python train.py --intermediate_size=896 --hidden_act="tanh_gelu" --norm="layernorm" --positions="learned" --init_std_qkv=0.0274 --init_std_o=0.00457 --init_std_up=0.0274 --learning_rate=0.00118 --beta1=0.9 --beta2=0.99 --lr_head=0.0042 --final_lr_fraction=0.05 --batch_tokens=[8192, 16384] --train_tokens=260200000
MLP neurons of a small language model. Each row is named by its layer, matrix (up: input weights) and neuron, and shows model dimensions 96-223. Each number is 128 + 32 x the weight over its row's rms, rounded and kept within 0 to 255. Numbers have three digits each.
After each neuron's rows, "fires on" lists the tokens most often at its 100 highest values on Wikipedia text that the model never trained on.

L6.up707:118114073129161151141136171138160147193096153065146135148135145124113186113187114097084230133136128081133143102182086108073125165136195175155142109134142115060124100109119140100099150152109168078143061121114126116197143040129128065148136159127148159071138115109161112135165164088208135069105093166107063094140124126123138130080070123168143124087168115088109172118099130144102138109054
fires on: " as", "s", "um", " to", ":"

L5.up433:135137078136163092119139159127122139131122143056111149140108112139172167171183144123157105126123110134146130088150129093069118170166108116140162078120140134142082127166135168103174164139100133134100147118083044127128081124168204132162115131116146136122109156164205124095097172157095167116127102128190086116149160091145103114152107101135146121136163142076140091151118122126191155136110
fires on: " and", "al", " trans", ",", "equ", " |"

L6.up860:150147091091123164049146141137084123159121127186101064157147137118111144099135136108129141124164154085131155096149190131114123124117137122099183081152135105157134083059142187186127142153121144134152096116135182131162201138092119143122115139099129171112151085138212122104151133115151180114077143144104141100084138104173111104093125135118136161195117106194125188159139140081095078135059
fires on: "\n", "==", " ==", " ", ":"

L6.up122:112143092070075117135080174118137171190126101114125163179133089159176122113139101111111180076148127134126080101144114096120191211128101102140153097126129142117056102130102105165052158112043064178080045104156096147124146141110175160159155186136126195078151199098151093131097115170134168110102164144133056106121139143140100132128082093142168110128136130125039091138109118163133123150146
fires on: "if", "ci", "i", "bor", "or", " like"

L5.up758:148150142123120087144125086127111144177101140138117178152125156187099171111148154214127137126133126142118151166142123103067157135131078084139158160128076136087105156110129125083104154095057135112134173163115152165123123114142146071193140115135095069058091192129195104114153150103221090114166019129172083105122138117135110133071142053060111106122107116095125101105140083166122139064114
fires on: "et", "lo", "ent", "ive", "ight"

L5.up301:087117152108117146142115146109079177141121168132058141137181173148152144149102120176119165126176136080085135121122111120151139206197132181117096096097114200116141127102077183149106139116157086148123131194169116159109137149124038137122131132131156121110224123184109124127139096147159108101123137137105163178119111100180162122159053146114117151164127127120133154124107150121054093167100
fires on: " ", " mi", "k"

L5.up573:104138107109096123177141135125141110096071107169119162169137093151052131123098151186066142076145121173174063156135163160130138180107114086093161113141052151148039158133137124151108104097096143122140131164078123113089086137100128152183096127140134171127162140138191138102084105133170170141150113135168107194152153110151140112195116166168108184150163090158132067154139134145126134151118
fires on: "ain", "al", "ite", " /", "pen", "out"

L6.up221:110153153081134187069148145152096119128163138141126169149095150121159118106139163093104146114126147111079150166113114203129137125097137097136177109138119148130075120098121092082126138132150104105102094121109159113165121125145143106131067210076114208091094138133197162161166101117159150145101131124145136123070175111105169133087103053146140209189166154105116110163152141144106132110099
fires on: " of", " by", " among", " both", " several", " |"

L5.up26:107120065119130127141090125130157110151130147101150172149181115181159120141146113122154140130106136129106090191140043129096090141101113110123142105135126120110142167157148090125133153096105083138141042121070064114142153085152191108127113133120109209121108132161173173171103141080134123162172134146144102156089140056149101138183083186162093123155106037070075125126133097073163119141093
fires on: "s", "u", "en", "ic", "za", "i"

L6.up277:099117131166134141100087137098161149121104198122116120127096155131083157157149188175166119111140108134142162214119120059132094109164071051132097132081019147148101132122092169129067107115115108122135062124137113183093090116105165139141147137082146080163160123145143075103117140135134133151082104062170140094147175116136103152088147095096193127112131118111123172113174167120137110171148
fires on: "d", "ot", "et", "ep", " sp", "w"

L5.up150:113077194105137118146124180089133125117076108155086172121073140129171125123083079176031082101162145091102111155132156171105126125076137109175113090101055117111131133133199089105114120102084116159126104100088116205145129096128186179165093203123145171122119179161127122102159107150085116133128131148117111131129164165185128122136079086151108141140174138158105070106133155111144074158156
fires on: "°", "′", ":", " con", "vi", "c"

L6.up369:071225079094173140076109158111137118115165163160111163157132108129112113147155089146124076063139118132127119109140158147151147139082126123143101132128131163131132097155122171148131196109111085139174169137094143116126094080138097092160111145142152138086163139109108094105125180136147187127099137101199104141111157111163154117095150129124128104106164113156133110146133161083141111131128
fires on: "al", "ent", "ial", "ical", "lic", "y"

L6.up118:074168076110044128107094122088137119115123123168091212160106148153128157105097085152138120124107138163158116109134170142117162126048154110181160121159138147134094088101107089061140122104091139056114144105118139114152105123127095108164102130181182153123139216160137127116128157141143151050118150087129135081144138106162153142113154056140136160094085130105134131188156181122113044142093
fires on: "et", ":", "ol", "vol", "if", "re"

L5.up668:133196108141144123105099161036093160112147170133100098136087156176154173105197121084172129129140123123031159072087159191076073166088102145161150109125091151142148103119151120173104182131160117109111130127076132159116114142102183100103181145126168127051181142130193134095146123072144135112064140127161113104121080140176136119107092045125122097100156144108114149129113188050130114097119
fires on: "p", "P", "app", " imp", " p"

L5.up638:101168068128149111114104104112133178119094111135057079173123081127144153178172138106161105061114159174135087106091086160170088172112068151092137122176143120125191103039134117184127178137116092174143063137093106131099114117184162125140150126133166147101120148146112139108147143091165046114116150093183111175163108142135111125178115162126143085148102103149144052128126173055160095098092
fires on: "ic", "ian", "und", "ist", "i", "hi"

L6.up756:137151110133147105126125159144152099118088139147050089145129127117112148078103099166164169112171132134086153103113141080083101132100131124141197082147148108061081112139163125210130144126098164168106148096063131128123089124128121102154163165065168148085130116131137134110129128102115114142108159028123089172139119128135172134134083107136192135110178149120186105125105108097159081189116
fires on: " un", " in", " sub", " po", "ne"

L5.up793:130153087101000194151114146066069146115137156133111111163131085125134092140147084090146165139193168118093138140119159174169116158078111163152111086142125106087151172113148117107142140140102134144206104136148137133110111105138110102123149142147177147070201095174124085108155129109157130153134165105135150113139136127205162118092131121127144106094150072103121128103155094107126109149121
fires on: " (", " |", "“", "—", " re", "\""

L6.up417:138096138125099197074130130135062099141156125164086105169118164107134109202158111124144102079173181129144122140133175111141177128107108153104126097123122120114115152169118099109125114114106129140143159168110164152197109120102181095107112169104157115108123081141179087130205143119100079121070154157115167099129120101139155159132124128219092100168189119120108153145158157141185070153078
fires on: " |", "==", "==="

L5.up92:098156123139147137108129141043145125113100095144124132122086175170099183165116164104143089130172145124090112138132107203127093105180083131085098095082130191108158136139147121186167161132151156084171138067101065090160092108138099164112147162126119121129151172146139130114112166078153141150087169152158139150120159111153170142085125095140101152187093156159100109117140158089161088115131
fires on: "mp", "P", "ated", " comp", " career", " imp"

L5.up726:129151095084128167121112115111067132146146143135099124185103114144108181089121130115151169112104098184222174094122090132107157134099123149105102123116118134129115117164157198138148126108183103088151171126081142116162064141136090106131093145128132171060112141149157064099147199140128149106089114180112128132068139127145203104160166170189178129155109040121108127117091166134114096202100
fires on: "la", "li", "ro", "o"

L6.up181:108163041089142092097143190161153172094114077124138082154189140182149107152154183190104131081158143131143091124073071130150083111167147118105110159136116138149120089111078168157114183103175128116171106236130116110121070088087133086133102161178123106134145132131113089080177147134108163092126140134136108137137102119154191129112200163165130126149167160067147083112133134156079130122117
fires on: "y", "ed", "ous", "al", "ish"

L5.up336:175100151098163129132063170133151120160072111131159201119077130088131160140112164134061145112104139133096130121143025110134084166174114163100094153139121205090143135116157124115088153136113112131134094132039106118151155166123130120130179136122070150129082174150117091104096129058163151119118118134096121120142040083142101141081098152153122093116131096165155145106050102103125148135197
fires on: " c", " consider", "ed", "e", " mo"

L5.up141:190128123151092114114085075149076122087154183133145061147146102110105101141130142127133115112138109124101133180093162171159186092042116131151105108116134143058124132135157060114125156092104113123151164157111152109132143168092164159090112142117164135131166103138162072146187151132118108155144133170123146101101122064133148110115130177127136159059139067101150088117129116116138094131110
fires on: " |"

L6.up540:132144101119111119130076090111091104140148112144139083116112159141090190139073107212132130128199123092175161131129093077104163146142097100150133125138069148116115129164167074126127108089134125079137157160121160123114094179100102115133170167142132151111090179094164152112184153160135154152166135095056077136129130105155153095084143152093108132073118080128134122126132130174120085150125
fires on: "et", "it", "ut", "ed", "lo"

L6.up658:111126117098048121111109109080163123104158163099151095127102160133110175108190111185138158125104106149149102140101120067129102096141153119189169091098134124114115108162078141105116127100114115083157167176095107158132090179116128088129194122114155121129146200075157122092118151146130164058135115156141154068079122165134137085119153077113099097100115071096099183133095148172117128149122
fires on: "x", "S", "s", "p", "c", "er"

L6.up529:159122159149190135134151123082136176141122101102139082153131168116157146150113104110085084068086195098178131163131121102089089133131140125114137096088126151119082153073126118137104185124101135096132148107138128246205126072087119104110113158065157077124089151148139057101133139172167157114121101114121141154098180129118204116151090168162119138159135182156138118100128180112117109155149
fires on: ":", "p", "°", "/", "+"

L5.up9:211177125125103116134086110093059136115112139140159109136130099128114109214136145145092137105173167128048146122128133131168117095050135135129114127047175176105170109131116110098178142155173123156169161087182115138169196171081132113111105171095117144127190113093199080162219164145150106110096129102150166095095155131152121125096139103113102081136156121167110135150121120167087132133097
fires on: ",", " |", " 2", " player", "–2"

L6.up458:079128161113089125112116151149134089165193139131064151161099128141086125087151137093118156070141180103150094158113179075068128164130068153125100083121131156097113180130140106137129134119091122066163139148097114174206047146140186119190152102129099182146148144125170013051123178092148150125105103107209118078136102081134115117117166072097127104110112093158147164147116140077179131141093
fires on: "ed", "d", "ing", "w"

L6.up412:173124139110187176113125142107165133080087161115137125155118119091076119139116183128103139117184109103083113177103151122111125197187086039111164085153090109155071112044136149129113156081180085143148090112115086099141149124185128150146100150146125156123142146133154111142130147125084140098136069127102187179091192120142155123140119074089158149106140129155206127104097097085103094186133
fires on: "d", "ge", "l", "f", "lu"

L5.up239:134178103103143145110142086123126133146147109108130169158131141158072144126089109147121115115162120112136154109155099117110097193104107169068069089146101186073136118185126145039042157125132115107174119091108090114125107093122123149120123145093086152064105202163123130111130161099135153183156142137113116118076125144147178110079106137144124125125222182111142149161134165095077165084143
fires on: "ed", "mit", "id", "e", "ive", " on"

L5.up276:088131148066098179153155113141113084159150119012087210136134129161120140114080112122112224152171132060125099084142125141144145169137127160093101106125143149083063154139143167155052135112151110118136124124137132191187184113146133119092150128139155145133140108140105097157141121130157154107112128146113099139107090088160141120093078126067100159144125127159094108099103101102130091169152
fires on: " as", " As", " Ta", " mi", "/"

L6.up256:069149150108088158127137140100150142149122150091125153109169122102160112147148093202109105090168104137188103106074136177134191165093082144156192112102127136125134104105135158171114130069085119149169125100095104181087169127070119178140094198141121164169130141167103131132098119180176117134083093083102128096143092132134176150141089162179124102112016138188080120137134191152182142152147
fires on: "vi", "or", "ci", "for", "va"

L6.up96:051098117097122173137114127098166132140127150101096165120100096132138144174091173153108145158102220150153124157114101162087182132160113110095113139146128131111124138103154163141157166130101138117108090202147119096151074073127113127164067146115102138134091150103205053140101159113224113132111103055148100151137145089132141112138117112121136190179084110155151108203101086132170098155094
fires on: "al", "et", "ed", "t", "or", "me"

L6.up789:160123097112131147121112141147107094102168155181117095130097199098126109150152106168071162097151139131123080121116104174105112095070126156153152115103114119073132128103094119084155155110106188142174046102123164138205102145142207062151160107147128110108118090124132091129155085140179121043086105160114116065090105127128114142080138141149199118184183100091119107078138118087116110137082
fires on: " to", "s", " in", ":", "ce", " on"

L5.up822:154081080114121196136098163128150228179149115061134106154135104154130102072125111085072220095071116171146100136150149153137109104121143107145134138129152134143148167127139145120081150111076143129122130134138100138118094123146112128169069165157178123091151128132127125140120082085179121107126047075170137133110158082148145147153078118099119120136150153218189083162142127162145123116138
fires on: "ish", "q", "il", "ha", "an", "al"

L5.up623:118139131122145184112117153098204106142092096096136126180179115121152132138117195143130162145037120159107123144092115151071095137109156078173152121126111126181127162151140116168143123095088104134186074107130071134145171081078140171136112162122140184119117139136137087081100120045135109121159099123123148174029106124166109097107157104132150137098162160204117141120143085171176146152140
fires on: "an", "t"

L5.up386:132107170043089146124087173064108129138123109165132122163131092145086071150097123162067151142111124106120057189147155119101180122081064121153142123153050103150056133147164118125097092102089133162110118245148090089105125167130111168155068120142166156118163078180150131108149137138103213111134102132113104148135135117143144145177129169117159164091145171196124143143166113168124132136102
fires on: "n", "fe", "ite", "man", "e", " /"

L6.up490:109124097129148191104107084046116136138100168185138120123124146197166167121124144141161105142162108125178105082122119072084133096095137118188119102103119108121125122154116116128115117105117129070112162129085138161158079169109122114098160180111137114091168164144145133114144136108197144145163119095128108099053211132152203134139124165112087138089164111131147132137123175170120102123150
fires on: "et", "s", "ol", "T", "os"